config = dict(
    d_model=512,
    activation='swiglu',
    positions='rope',
    rope_fraction=1.0,
    attn_scale=0.125,
    init='uniform',
    init_std_o=0.0377,
    init_std_down=0.0,
    lr_head=0.00535,
    warmup_steps=0,
    decay_fraction=0.68,
    batch_tokens=131072,
    train_tokens=900600000,
    steps=6872,
)
MLP neurons of a small language model. Each row is named by its layer, matrix (gate and up: input weights) and neuron, and shows model dimensions 48-143. Each number is 500 + 40 x the weight over its row's rms, rounded and kept within 0 to 999. Numbers have three digits each. A neuron's up and down rows have the sign that makes its largest values positive.
After each neuron's rows, "fires after" lists the tokens most often just before its 100 highest values on Wikipedia text that the model never trained on. A number after a token or word is its count.

L4.gate929:532569534459429557521522537522505507573503499490537533533531557423472577482476537547461497503496555424521481520442463536485494548431480534529509544472543510494410471421479461461487446492565569453496521504485462508430454488501519520527504501431538514512469488470557519486484565490539508468
L4.up929:479508558436482451428489467477500503523463480541486476567516482492478461580449490536482524518513542515519459535513510534475477514466501430502507548476524499501546476529475492453470508498569502478576589539508464460532507505438575489539456502487539497520501484561533485471438486504492459549
fires after: " |" 25, "  " 10, ")" 10, " 0" 8, "}" 6, " 1" 5

L3.gate446:441466576474445526528609478510481507445482544497491485551478430537448484485515553489471432503471538518494511418528539490535546505518551569467529430505483514521432512466514555509492451492384492441464517516496451451462488491458558565520451552524525435504451481613504487443491544486537480460
L3.up446:458507493565519415461472480498443497459534562451472514512562485439570504594537496496534480468481476556475488481460501430569450456424487554477512557537506577521538542500549502517492497431454499498497466526476420530514541472496499459516517533511542447435389493474492523503521498512472473553
fires after: " |" 48, "–" 15, "|" 5, "0" 4

L5.gate198:487472553504568516540499615539489540481459499471496516462484470456481502501370486455603546460498475519460534550475506479433519422440432500507446482531522439564490487455495502515504572516583485516501513496495461439524496535467536523474566526521505514452509473467438512535484501429452517465
L5.up198:462476548477498537520553513471423512487527554483550448528480516441539575493486577498514569508440482445462520484460518530471561530524471470426483469449574453492505556521563504344544517528549475486515509447522461503478555413474498489466545478556463482496432520504499418477478487473481515448
fires after: "|" 35, "-" 23, "," 10, " University" 7

L3.gate1198:440551535520475491443529469472511419503454506530464568529528455499466492452454520538502589462565458430469534489542561559530474471451506460469518474465533550530440571474593530538457553528486543453549503474550476483524516545462481455491443382476459510562509517494583496528505496500493500494
L3.up1198:462487513421444397537507527461457508533486529493452585495522511490425449482442469514556459568546508489449446486461518503486584442457524493421454523451580485508549438527544492487533512508491485483500430487434553466508475528497518519482562469494493486461464547531421498535520486492523565513
fires after: "," 26, "." 17, " at" 7, " Tu" 6, "C" 4

L3.gate537:446479552530511508493460464510480494471423471563462514473507513424446515529522533478470498539524548533567494476605501487502450526513493492514548477423575462501488478447498530488531576493543518534534517507505431454544554457459445571468544504426446495557518451512476513512518485476476534488
L3.up537:439530553463430414468471535448613506472526435528511498590521448482553498420486543503491495512499495495463502469476482465522461518551523488427556501493435522542497530507484523540611496505496487494531461559468481508520457497469574518474517553541439437558504536428492497560429519522524535487
fires after: "\n\n" 84, "\n" 6

L4.gate998:527519477487508509528518495497461452483444505559475576536521530450485534498506527497478418480499547464487514457486520472471471473566526510480515531435489523483497456488547461485501522520497550490488486430536493487517498496508530547522451543540545459555452494532537512514468446489521510550
L4.up998:542421386582511511449492498561558484493461514473503424575474424492482449506553530529456493475539536456478471520516591516507527478477492502482515506399618532509552533528459473483457473483480414454501421522500490507499537527537452496470415569501562482519464494488491441521558487479486510471
fires after: "." 55, ")" 13, "f" 6

L5.gate1321:580359489491507484516462560478498453538561521527457554547540455488568515476522542538453478512513519471456559423469446531468502522563576481513437518521425488564491522436453535441537439551515473496566528479510474496449479519454484429471506475518435540428457482572443424571509538513493537469
L5.up1321:557518543497439504491470503539525507506496545502567530537523510598572469554515519535412511512476502484525493459473452522584486451495544532511544513510552510476505518421475468454511510484568439499594469496568477516531504551462516507491451487486448472515520511554505494576579537511498489575
fires after: "\n\n" 100

L5.gate853:522447505554513442566511424520561505550578461537471547545471468497565551553512559425415452449470442549522585521488419501494552446437462523569466526527450520533438512478481436494465492464538509442532552475538478513475539516548523454456467524505513505528507425528461390510516560571529505507
L5.up853:464495569482485567453561557448527455485595506495493505524480475552495455467521492479462526518534529527479467466534488475477507468549547505553459494533548536462467524506517514501472487495489514505508576459596457460536452540538503592473557446493459451498586419481460470505456481463553526488
fires after: "\n\n" 99

L4.gate639:415506480489556489464496508561540480497416482542513486399518547459471486418557549439518543406484452486560480457489508477480491530512570545440485492492425414498510563530485554501409527454533503506474521504456512526538458502526571569437470497427483487523471492567468477496553485462605510477
L4.up639:465571494438447492400448509448508536387480600468569534512478489567461555442457475465465519538593520514489474475510499463496445490467441472570481513495557472474545473521483503536472511456511513572463459568508492528439507472462460529476480513519504483560483461512526523506583462518579483514
fires after: " (" 38, "–" 15, "=" 9, "\n\n" 6, "-" 4

L4.gate1340:506464474497550516533487442526487489560460461493427526520503481465517438404451470479529531425522472535515531448495518486506486481488533482446535490530420501448457480463502497558532517529552422507501490489446483459511487459490436493484490460534461540505584579506526532492513463454452567400
L4.up1340:465539458510440499519472468503565511577440511479550417514445490436433439502503416487545458448449508445478502498458545490512597558549522555397556494533483551561526494517512517525516460469498555597470446502417522486505529506484489535442470513512477460539485482493498475516474482425422480441
fires after: "." 43, ")" 10

L4.gate656:465484491531520538587512474443528455463521561550518518483504554556482508550442485487467424493462538411509524436525490460457423553540467534535504405496464556570499505396577575553457527450486444551468495516581492528475521530563456489512466486483483476481406517536482469552533434476499566534
L4.up656:454460518493527500480560429541501553562505453435549555495450479427503477496418427463517493575507518456459463471500449432480511446506511504472491551539534468533501534510472455492608531490464454525510472558451483481420462498467512444516530538570484521527501489435555487429452473516456512468
fires after: " |" 27, ";" 10, " Ser" 9, " Leg" 6, "ru" 6

L5.gate854:512460510471502487491447570464513387508464551480569498524557499474467584462534462515520487488578507451478417469494568500544477417544468463533524556529548499540484467555464456415494510562492446495506522472497416469492473541511455457461450416442435453423542506475431556558455473484550532457
L5.up854:577477482528469448502448546462551383527487522584497538528512511567505567480488517501537434513542493519487517556494521524503477443488514441523511471584524505561471524473434505442450518541490406504590446530509510439431506499534488439474465470535470502488515459494538474554504540492573504497
fires after: "\n\n" 100

L5.gate749:470430486511573491559490505514527534501497569481510549503535547469519496521457486456489514488533505440526462491512502466411529469510479523509604467530527539448433526469464488438460470549517469491499537553500534488517536451477556501563507521475543569443448548511520546498473527476595438519
L5.up749:479493405515558448447547538483536477449486511485404504489488502533440506543460565539542490550505498596540598502553479483522518427496485518579462538536498483505450457461513461535466587480548550569488488488512426540465522529515515491614504445497578493508554507447546527524498505417539483447
fires after: ")" 32, " is" 20, "," 6, " was" 6

L3.gate1166:446433411574493479468541491450522507494476491517533512420486517542463528523433523468527513553540440536502448469482501489497547448477483497500462500560485525500525457510598486462421481577480531491473470482497493564531506486474461479541469453473500524472482457508525537444526514531469449485
L3.up1166:497449404467547481492524456554473459540419435460490493525479568485527496541527550537511494462482553497574469486552515516509388500514494457460443521540469526525477535557492603540579494576460539535513522584537461484476547468570527539554511482467528557527445449516503463443422515461378483582
fires after: " |" 40, ";" 9, "|" 5, ":" 4, " –" 4

L3.gate1325:556521525436470501412460550503519474501513454498462597518502463514458554461469512440464451521480510516501449484517532472489487521522470581497510521440474482485532523565469554427475442467467552546488589472557530462435509460518589545471513510496575441477541465546548523473571465511482547484
L3.up1325:472462518578511491477563453521452563522541477541528493506488441453527510577541503462507502526463592504511424471524506454534457431509468482521542475577497531504548472556566490510419465575569513538428468429523467479476504507504520508549505522465489482431579466479533489504513514534465514447
fires after: "=" 48, "." 6, ":" 6, " |" 5, " 20" 4

L5.gate883:428467475514513455434541472423572490434544503519526509480507494507484450453527463550442514548489547472547506513556523529466539473479549535469523549495516506486481607436483441438579529487508480486525475535476531443545540505515435550477439472495448482519461486552512541514474478485524569542
L5.up883:559513560448482417530554472508484447511444563601517533398578490498464540546566511496463481498514549471535452507531512435496457492528438526492546451519478461565576430545468520400559512542516495579534497533487534498434502491447442486520473481487420438545558409486446512531495499528587540510
fires after: "\n\n" 97

L4.gate139:478477513413467522500587516539537541514503495504541513509537550491436498453537478535518507502551510457447453486458615446476489462440474561444510547439525544485535508434497546456445487468491481485552512447487578576496527566486528490504531494551470445494478483561483497464463528486450513468
L4.up139:463532516491506501508516499545456504468482533475516491519497546457487508554519535472454545496483441512573547459487465559494494533444496544516463473408493510516550521548466448530515560540517582482507466499571521522475496477495502520475450484493462493483600442511582467517524522514557466467
fires after: " one" 32, "-" 17, " cr" 5, "\n" 4, " (" 4, "\n\n" 4

L3.gate650:560480511485487569434465532453517406510554441498562458539550512530532450539506474537557501536505552538524510488455464466469486536473462571546421485436410489535547437503510440548552454532481443526506511465467472462503531604481486526569432460553529470519448534534420472487543531436526470493
L3.up650:440437478480509569570474556450535470493520473510514554509497484499488456483516524535540469503467505483528486477503499498514433497453434460508469567523434488519429440491575509417530552504523456565492554533471489550482561506482464528487500475471517498575573533545428451508503459555603451472
fires after: " |" 65, "ien" 6

L5.gate517:569529495583535493526520494466501527522471478482503515568482467454499477394500570448453552523504500482516470536505513542495581424444498522568516532450520508487447529513516494533566516457510493486528524576483489477461514533469484468448516495438470585522465469455501494516475585462483474521
L5.up517:476498504491475523477568485520531506456554496529466486512455555495504591485546480473531537497423474536512461454539527511588529445584490476489510504584536559482460527485426522509416542560482479481548526502532417484484517490520496545493511500514498504484522503467539558562565516509520505457
fires after: "\n\n" 78, "," 5

L5.gate898:494472539490527452514541575552538477474491586494534518482503437505504539472523511468464466544508500544479470480425465474485562490547512502526545461523466458575449493545469490465579501478471490395499491543483529454433489468500501462479529542511457563458503509516508485462466488583525532481
L5.up898:505470489534474516458511496506543457484584521556516472528524495564489548582458499446544477453570532444601476441549576523500433531547510513458524558552516510522462526531500521482507479517501472517506483390489504420474482563456486429583448457437398495485527535528536472562453536500489478450
fires after: "\n\n" 100

L3.gate887:486445491466463518453435509425500427503538551536502572489490586452555502458569527524497456539597453479469462421511408516480454458572423524419488565456509493565532501512503537422497543513489544458528473437525527500493456485523505522473489475561521462502473509479474478496444447546496442533
L3.up887:499483467524534518475541493489477424481502517447546482503462478572520515471517444546479511515565520514561544555462474426533525503568535495500541509526495505497507475449505519487507450523532397423545456415493495480544513510422488569553458463552453517527549524501518459516532507607504519522
fires after: "\n\n" 54, "\n" 21, " ad" 4, " the" 4

L4.gate612:512478472567575599425484481484443519460483442507469546538547496436414513515477525520509518531455458462484548508419430433496485478519486448517417542490458522449509439448572534486480551448506450494461524538543486497460510474547561476528485438456445508498503503476458539484529544505418504486
L4.up612:478449458496501521534486487446507480492513574514494530469450494505472431518475548480534497500505534528463456551507501543510476428568473469490540521545542473496507502532478467547512496483510458483514516445442487540571443504483456534497492443476528471480489472537470448489525513561536522521
fires after: "-" 39, "  " 9, "4" 4

L5.gate722:507484459455424445519499483577505529564438523409470502468510468495436501543518454541565514529530528459486486521449487515521533526468498457474506551502500493454544489449566466540419527477499514518499498515543466490547574510478386527528461515498467497500413530522485495539515473521495504499
L5.up722:512464481503466556436488479463491493480500499537464504459516562527464499425569539605398446586475453588508585489515514529477500489527461575492459497577474468513458504450456461469478525502506504545513528499500557484460468480492581544445542531505543510494499513512511543497481491535462495463
fires after: ")" 39, " 10" 7, "6" 5, "7" 4

L5.gate1077:445431505543499472526543499559447414524433500489464441540464494501563464599510496567544480511532442517560587515538496536527485465482477501485453457568509514485480521567529519520515559461494465496581563536580514516552485561511502516487531430457547466442528490447470493498553654555462543465
L5.up1077:477516510463520489583500483489504464433506555520574505471520517530455467413447571512535530482524533499571463480426476510458445430478519499463489483464461479576469572464486491455494488515527550487474524485540480514503413446485506494484557421420500476481528495512464544394517485515553496391
fires after: "\n\n" 99

L4.gate482:586509477563457454517520531486484443508499488540469478502485438435493508527479488482467525494497438473487451526508510438554577464481438447525525448547468507517518501485477484472517522451548405443450493504534469464490503516468476482471494559538421466487533495465520492521558450511542484466
L4.up482:597549508513501533552521461457550490506550520525559580417519485480537621512445507498449564490551463490488620536540563529517463444545547442549581491558500521476544578529489541543551523498528439529481468443516543464511438575512471408493510481519522510494541503535509520480553446560535503495
fires after: "\n\n" 99

L5.gate1205:522499435454484479470511419506418507505523500567581538485560522521472505552434512539513511479435485480447465408509506510480478490471495492557462513404418478492547475490477491410542571477511540486533559498523501503457482510525451491494524490492469499492502456456490514521498509488525523469
L5.up1205:490513491463467522522511459487495413482504533563512525480469470488376487519509560535480500475536449459485503505556499538506510466462503475488470526476505459461447474461467494503515508533565494505462501505497492434535530534539518496479600506475503557489488454499587439500511471536529551450
fires after: "\n\n" 99

L4.gate507:517505447502503468537477497469486523424471521567579451478464509463514405451524483497475525424475523426489503471531477456522512467489446463460447480503425474578545496521565520505516521506474472516420521498508471486425520500445564506473511553517479423526475526576438543464507492568556619481
L4.up507:464493486505519504437516506529436555445496511470596503494459537512502551532454491534509450532499515481508461574474495430511492491565477520471434449520418515534454562517567565563510538539447546501440508457561474454522416536481481525455474440462494460523487515477473517527510554505500477456
fires after: ";" 16, "-" 16, "|" 13, " |" 6, " US" 5, "." 5

L4.gate267:513517512556520494503571545480542544503479468613494452548504477517439508513531527455448453491509433438513520453534510491498555473462514546516517534546536419515580537559491465574562520417516538558557534457455512505544470529482491470488496570476540507482447540521457515508527488533478480500
L4.up267:484514518561440513521531541491467497517525541462455433522481412469460491509467488461514541531505522487535397496506548548506557450531523496544467553445426557529536504452524434501484480476564609506525527486534461471483465554481539526528606499530525512497464528477514516483547482526520484466
fires after: "|" 35, "-" 31, " Et" 6

L3.gate396:441470506402563447473440536543512527559514523500523521544476495521513519512481467433476472522459500548431561514464502500469474459438530485532508525469527573565516493546526508535502484470599509483494481536503451552472484504473454469463500484477519433425521513494492543488502441495476503457
L3.up396:514524501501550537561473493485493498471563500453467450502516516546509585469500499546495520512468491540609567445499491560499538481416477440519532397556555511482463510472488495548462533412556544459541506571589470453523499487465533474512444454424549511524530486496429482503594512498523532483
fires after: "–" 23, " (" 14, "\n" 11, "," 9, ":" 7, " |" 7

L5.gate392:473540428474471602479506559503545497464563516485571474427526512548458463468511528543525452517526484517506566585471493488472522512452545457502558502469494471442507456474519469595494453489497526535431551497521567455417488556521484492488509529489500522543554498576517528511501473464514518486
L5.up392:568561494493482443454526535478504521477542500550453511422539518511438518475542419500498457501507485476584495509487525500492530560495453448493431515536504506449512471503534543527503520437561482510489571500553487547437507558541487476535540507517467453557498536478536441462442474505548487417
fires after: " the" 20, " a" 16, "–" 6, " an" 5, "sen" 5

L3.gate951:485488564541551497558508518513479476512465509545413498482475430557547540529553484529455439583505524446486454507504506447527573475525487486508542449556543465511520449477577550544508498518474460489483472505568513446498468537492513494503473494532491485535502458549505546473506474448554527471
L3.up951:481515566514508509489496536436457527516586512438456533489486490507517502525476494521392493496540471449443440489497553490521564449524546468494451516482463472521510451540445528524470488483549470541455455552507539534520509511472528593501544482516550473566433497563464510596525502499470533547
fires after: " |" 46, " (" 15, "," 6, "-" 5, "|" 4

L5.gate463:471516591507545507486546503435504481552442581501472526502512450520546447575502459511521497569496456553412535538475470442431463523465515510486456399448546521471511553473514529432448491440404500532458498588494521493481506533449489446521470474492494472515570533485500553466510498481491510516
L5.up463:452450454530521455484486505619486503520530446562509539474511544491500493509475469515534495476494558463506476566520494517456506575484485433442467589509478496458565461540541585522535401402500476529572523458452456518490445507491474474445534467505527495511551528561518530510579496490486445473
fires after: "." 52, "," 20, " where" 6, " made" 4

L5.gate91:571458483492524521496458511474477413498524525556555506547533538575551435463479453547546422484481546473476431465467499438532496494459517518488570457446510535486479534519468563484488485592522503501457498447556484526477508587478525580534515508474431513517459444534525453538429477533448447458
L5.up91:527513557507491563473542531498409470488468454609457476443532502454482541534530417513402558503576443539490469531543556511486483539536448505540527462484584530468502450516570518478535496533470550465483479534461514465519504566463441474432520514520476546422452508551571490486508525519545496463
fires after: "\n\n" 100

L5.gate117:548422579543478534496596509477465448514506469546411530473447491454508505511468462535478437506542577459422473449500480545424457521556543462574439532404604440486469521517434522432465508448429447432449484468434525443517427468497487465408417500498421500457616530539470440539474509460484526454
L5.up117:547515484572493490487539500526508489501560558449517522454579484479485553494445509477495437435574497483527418462556507472474481466531541475541569574523477563486446439517548513500510504471482452527464516450575532538521450531436527505444447588490526518491550565485539462522482470520550568497
fires after: "\n\n" 100

L4.gate836:532477483507500467491629508504529520509577531513404486412562496452535498450429532454480516520508511507444493480514572517506500482495552463519454515463545510484533527548490481534547515514506514535436571513523559520506535554443519491474489539416435458493478479490465535567482516533481464549
L4.up836:556540570496461452457474465523534516519499506548542458552497546506579469521535541423531471443518546532465407488509505501526552496537553513470543494457500464496520472508543532499478568572524541460432517558487496480466493523490440573487520596545549541482533483532467409476510540554486444508
fires after: "\n\n" 40, " with" 20, "=" 12, " |" 7, ":" 4, "," 4

L5.gate1255:541400543494495468419467472502465392459464503495532478512542445451488470511492441489457494486516486452514426413469406486476442489510485414501484435476458492516409484475467454492544484430539448398474431454490475432498445501483443418445455442417451525490495544471488415526471478588520543482
L5.up1255:582435496518507505505522532547479426500489529544542506542561512518534503549471510522482473481593501463535507439512535500500435495547527482568528464509516573544445529497488502449534513517576467465527494509511517535508462573529435447477493462524460496496525524510542449556505509572555525519
fires after: "\n\n" 100

L3.gate122:537487568475485447508547541476482502468510515505520516521542502461473436508415490483536489491517502483453444455530495548557488493541560522506511557537510492502506514478537489506534433495520511491610476544563480520528451478516450486456447422508525467498465589477473504504517438550492486396
L3.up122:493496571490459455563508557481410486543527527527525509499453513500541526513542496552530508567531540470494544509380449489489503525545473463472520555503585468532529471476492523486513523516544487451501492472460486528514477525506516486481398502488545493593488482493448447475419519458538535518
fires after: "-" 77, " a" 4

L3.gate1073:568460518498453499524576494513416454543533417503498436460545431545447538482522489455542561428535490500493575523495476478466511500435484486515551506526463538530431526520491455513505464519502567531491521551490477496524482570497456516499539468561483516510469510463474525449547455522539513511
L3.up1073:461533459501542513463526530513500530434460521551481559552500503436511545436578440491498517470532568516414432506577552476458488462516530446479512478514492594597514539564503498530487580466526547481495475487467422541495539483535490513458553527579455502475509485471484438577484505528530495545
fires after: ")" 66

L3.gate494:491541476488547468478476528537518451443465501549567473513451544426581570498484509529424563472441456528582471530472484490442534451518502530439513557553517519568489510550509526474539530525463505432541511502525503473525581515465526500450420547540560497486570396523530470505416554527514539495
L3.up494:420525561514487476476458483532418453540484509510447477522557562550534552486474528419467528543564537498488523482484497474570486546452485477484510515491488530551515529494541471546423507518522496559568514519446530447516493436476475501522510494504579528435507483478511448541493502487434459469
fires after: " on" 31, "On" 9, " died" 4, " opened" 4, "adio" 4

L4.gate161:490447513454576445532503470423502500481520508537510481459466504581472523526529461617530570466545490471495504515496458506508429523432502474567512504500403452507459532509535447450565552529543424549518473500488527523463476528537430500501451486513483480566519458523534531550578499498481502521
L4.up161:502505466489496542463494439471533572508469450516522496516495526532495561543488517519560573468478501534482502479486511448437496579475516520454473511417500506494496598531521540479515503545509502439535443437434444493568523491536542489522470476470470433488486501510489551567490558596502512530
fires after: "\n\n" 79

L4.gate1306:529461521474474532488431508526532483521532548497483498470500532493477506420465544514458470475536515511497497492540501495544469540508558485449495506511588561449499478503537581537568477507477477569483529578559463554546450559432548515463489448546491460476565441482453463474451518457479499554
L4.up1306:446516453471511488566444512498444545431479525451437520504431512479521507469584551492486499545499478474531455402431469532503438495492474531528405489479499492555606578511505478512468451446516481444513498512522528529510508547531528516452541505454436472475529509427636444495574524428514480507
fires after: "\n\n" 36, "=" 32, "\n" 24

L5.gate497:513553464487490518437453573547517483461491433584490543480463452575445434482453532451524537508548480565505545415467525536436434473537505516456585514548524484451409475429555416550494464435543441592555471471491496463530439511480523559510541516530561526487562517535516475474504497505476516478
L5.up497:490536492484518500476496560453484446515489499546460534526537528579461533530532498482529480561498422551546508448500508502469478493486497501461540510440492502540468464465465450435509492430528507491452387416503492434505495515514536488521495458540504515524475492494522464439423548552526529481
fires after: "," 34, ")" 14, " a" 4

L5.gate624:515443503413495477475531516514472532517488474522544537531433466433505480543478458583435543433521415533509504514487458485521450441489475507457545503494546467481529536522544521476469518544439493487497502495540486494416494531440524530453480502560465435431505495486520506551474487601560448462
L5.up624:438477518541472487491377497506541431560470476425505454466465425464478489508500503517524446546459466491533448487592484464415448487466441562547544481522532439501526494513428508463442525412534481473523525493490503528484525506488502473499524472563498495476552539455476521447410434483497497504
fires after: " on" 30, "On" 12, " |" 12, "|" 9, " On" 6, "/" 5

L5.gate472:413497470436589452458481492492511486571581508432489471499482450504458435536500544574492503509505587547431525517587484554546464500413479473515516507466468481544490558433463536444567458490490510502514508478519460521485428564540506502501570479551437499512558505452524479508459478500446480436
L5.up472:513476448548511500512486488454565558449468529515467448554478468558558483462524505541501477563482562523480443554470559515534540507409483557493487494555501565508524471468413559492547529511470442484439544509448451554420521494498469515454504515519461495535463496482499484489476515480441445500
fires after: ")" 76, " |" 13

L3.gate730:592522467528516534462559479455429460474474538509474504424549463471527554573444489494545468461469502471491528403522507493551440446521560405457459531551565535511416501447390480428519445544444476497480480425532467460512478496473513429460449442548501492488528476597512467526521512529475480529
L3.up730:389541498464518436533458467420457523495550453483467508525492542483471415431554503468459526562528510540484455575512450495537516450569476508487529466506510513484511471518536495530484529524435528528562474505442480451504522413496492493446517479542515526529431474457477498493455507464473464515
fires after: "-" 84, "\n" 10

L5.gate654:489535521431529594583547515475518508537534409475515459479509520501502527502508498565475457426578488530527488515520500511485475518518503503472519544457478531528475491552583475524495488466502496482515488535507494504502482525575487563524488469487548451411498464521492499499489486544451444410
L5.up654:464517542511477486438570493478573517588571540494546521471438529542412457469543504504480461545524512516460516517470499498486471475531492413469598521436486531516460475514533475481406483505597495473525520498474518446472560534475504535528502493542449559465526440496452541476460435533559506561
fires after: "\n" 19, "\n\n" 18, "=" 18, "-" 5

L4.gate768:477516553498502441483395497532470516556528507519461487498504456509460530491487501555471473466547447461484497459430474530484458479478544531519566501460421530461422580464444532420508510464415527531470554465444514560494491455476526512507499539468503474494547539526543546516431476490478535530
L4.up768:448467508475463509491452532538558519446533529473526448504483495481529424501530517573459522547457466425507476523469500590420449512508551556525562539400448556446521522520457435488443531549480479518500559435500519527514459475422538480459446450499435523480502558542500548434520487557477532530
fires after: " |" 23, ";" 17, "–" 7, "  " 5

L5.gate573:468448520484508475477525464453485463573542500509516548440544549522510502572566534503501482523536496512546495507479474540441482485386551508469474461539513497473557543420502505447510513525537538516500456505529459483521598548462439540447499438478563542450469472480535526456503481544462470492
L5.up573:461506506493508474508525462476485524534534456515548467522560475463466514492489571527460489556563402510529373461464525513426482466583485541529552522423520484495463494501522557469490489467474483481613545472481491457515525500530498416465464542489528444464498498471519438468516480531547556528
fires after: "\n\n" 70, "Ch" 8, " Pi" 4

L4.gate114:568527552526481523491560589522484493465515420546548469514484583459471440550517481549513478503532491554538493525452505455539515449526503529442486552534468533486525500503469514556537527568576495493527463499509549449548492493481496415488483426488441468505452474413494571520571549525493484468
L4.up114:542490479523449466591536500540451491524472466484485479498505447465545569512469484455532517549412445494556553572455512392472543474460522351450517407447529493460494508496528535495497514506557468504468522468541415500535472471533525429476519489467461521475509529474528453557520537567495470464
fires after: "-" 78, "|" 21

L5.gate488:512534483449534553552448471475525477489512566471482525499516536546453482526558561582542565526505574484460450519468462508528475478501550506482494514523540501541563536489459520528522504508415490515477459490513604526502474503437542521463427509504550460555451485486451435538554527464470414455
L5.up488:511511533536529502533453558496574442564510480546479483537516570499565572509516502539494518497473552528531470595487490550454433602502536493439505509496433516452477478524539445540542435477478501497506484538532471476519453493536563418447528453607484513517498486521428427536556441475510504443
fires after: "," 33, "." 19, " but" 5, " that" 5, "\n\n" 4

L4.gate163:543514470483436454484568512461618499539492538440481517474553508556441586506544523461536526461544503427509442484457489539447445507477553475459519454491581537464523530495472496497477484444492482421502526545482484463499454521480454438467445504523431524555509531446438496470551549552468474515
L4.up163:418472480540539519527514425551479477464472457381525588550492475533522486451481506572519539480466582546499500521547485452512550488476451446550502510512474465569562460415540573611523516513424557530559492539519530473543435473555550547546514482528575499527412500512515534508493549453477488524
fires after: "|" 80, "-" 20

L3.gate574:566435515523559514500526477489509465539458543505465489502532505501486504417488563490549514517499490475491506430437453529492519474491485535380492421489466527505520509457571514493536468488528476439514543442494516418473495598536385426500484532480491401520491545490485530476527453491444472519
L3.up574:478437512576537525480518493415510498522455552499517430547413473496504471502453477579569520451443567424474489474434458509529498457546492486521463566455509460471516592503494460409568428452507452483584535472499549498505549436502444500527506496472462488504491543528545455499473478527458427484
fires after: "." 73, " |" 5, "\n\n" 5

L5.gate992:446536413444542470521510579529405485439432477532479567420512504496542457494468493537448452489508474569431551466404491553551449505474561541423470435483473457444521518441562557484506483549510509521478481514492497480544551522523456481408510520438463588572588502529526495462467594469568495535
L5.up992:525484477446499457586544538532455427561499492488450479555503545492497493493449467516517558498486462452546527486537541457489454529461400473477513535422532499492499457488515558476507531532474484511468473495492458477508481512529538467504517533474519574530446539564513477462461515505450496555
fires after: "," 30, "." 22, " and" 5, " that" 4

L5.gate1231:467473464472437586458510511514522521527524456548497530508607527497474469547432457560439605514525472448508457485482487492444512614444467432469448543549515519502527524495555421431455472508472498477478441473515566571505489516530555507550539528475556470530572477508447527499519556530540523514
L5.up1231:525466499515476506437533394523519497458555497454512491436538414510504464564450453598510465525515487469490473523506511454519484574473505451515480514485420535573509459616556479516517514477495533451477576431496552553498391484554477516445466520520462449582431529422497499571465485473525459521
fires after: ";" 35, " |" 20

L3.gate225:524529487455536527448468448463560492555534494502528554406509522444505522438491499455463458457457518547482483450479513563481516451469567494470435486510463519490498526520570565472475524499475547419534493411493573442495477526462465565476528443547501530509465466537435509582491540470559487489
L3.up225:546566519486512528496516540430467541522553479545493525522495505530431451477501466474488497512495525588493545527505521569485446502465525444498494519444537450482556531499539494533496496485424471454535517547512502553478525479523530551552468567570461506479472511415408457531551480483520531494
fires after: "-" 44, "\n\n" 17, "\n" 4

L3.gate246:418487554583442526540474476550453444487507414511489518487510546541467490521503461478559480542485530427533464612443478491525508550518513452494477542483516579506457515489534421492486454490561437540592509544496494474450514573452515457529528444562544551538530480478469490508487458524521530472
L3.up246:536509526448538520506527495515445523459504486457476521464481529476500524515513430571521445490564481476530592513529524487456433428470467493526430483515526513554509457448536591468466450544489536521515508534474480449498475527499568538511548501464544518472470439533443490478536503515418533495
fires after: "," 46, ":" 25

L5.gate479:537514514452543471491521518506516543520494542441440545429480490531539452513545596511470463501469582496516484471442437463515489510538452473576476530509449462521509548493529499508499513498469502440498444494597513485440514424475463511426587516548514485553479547511524536462571360507519473474
L5.up479:488522491522559513529478470438514452512521580476475505469514474510492491473477462473544502541513536487482419479519468497544497534477637500491463560536468510607527523564424482563476528583407490521537526516521468466470524547424524510605524500527529521414527481440458456439491434448535469425
fires after: "|" 61, "-" 32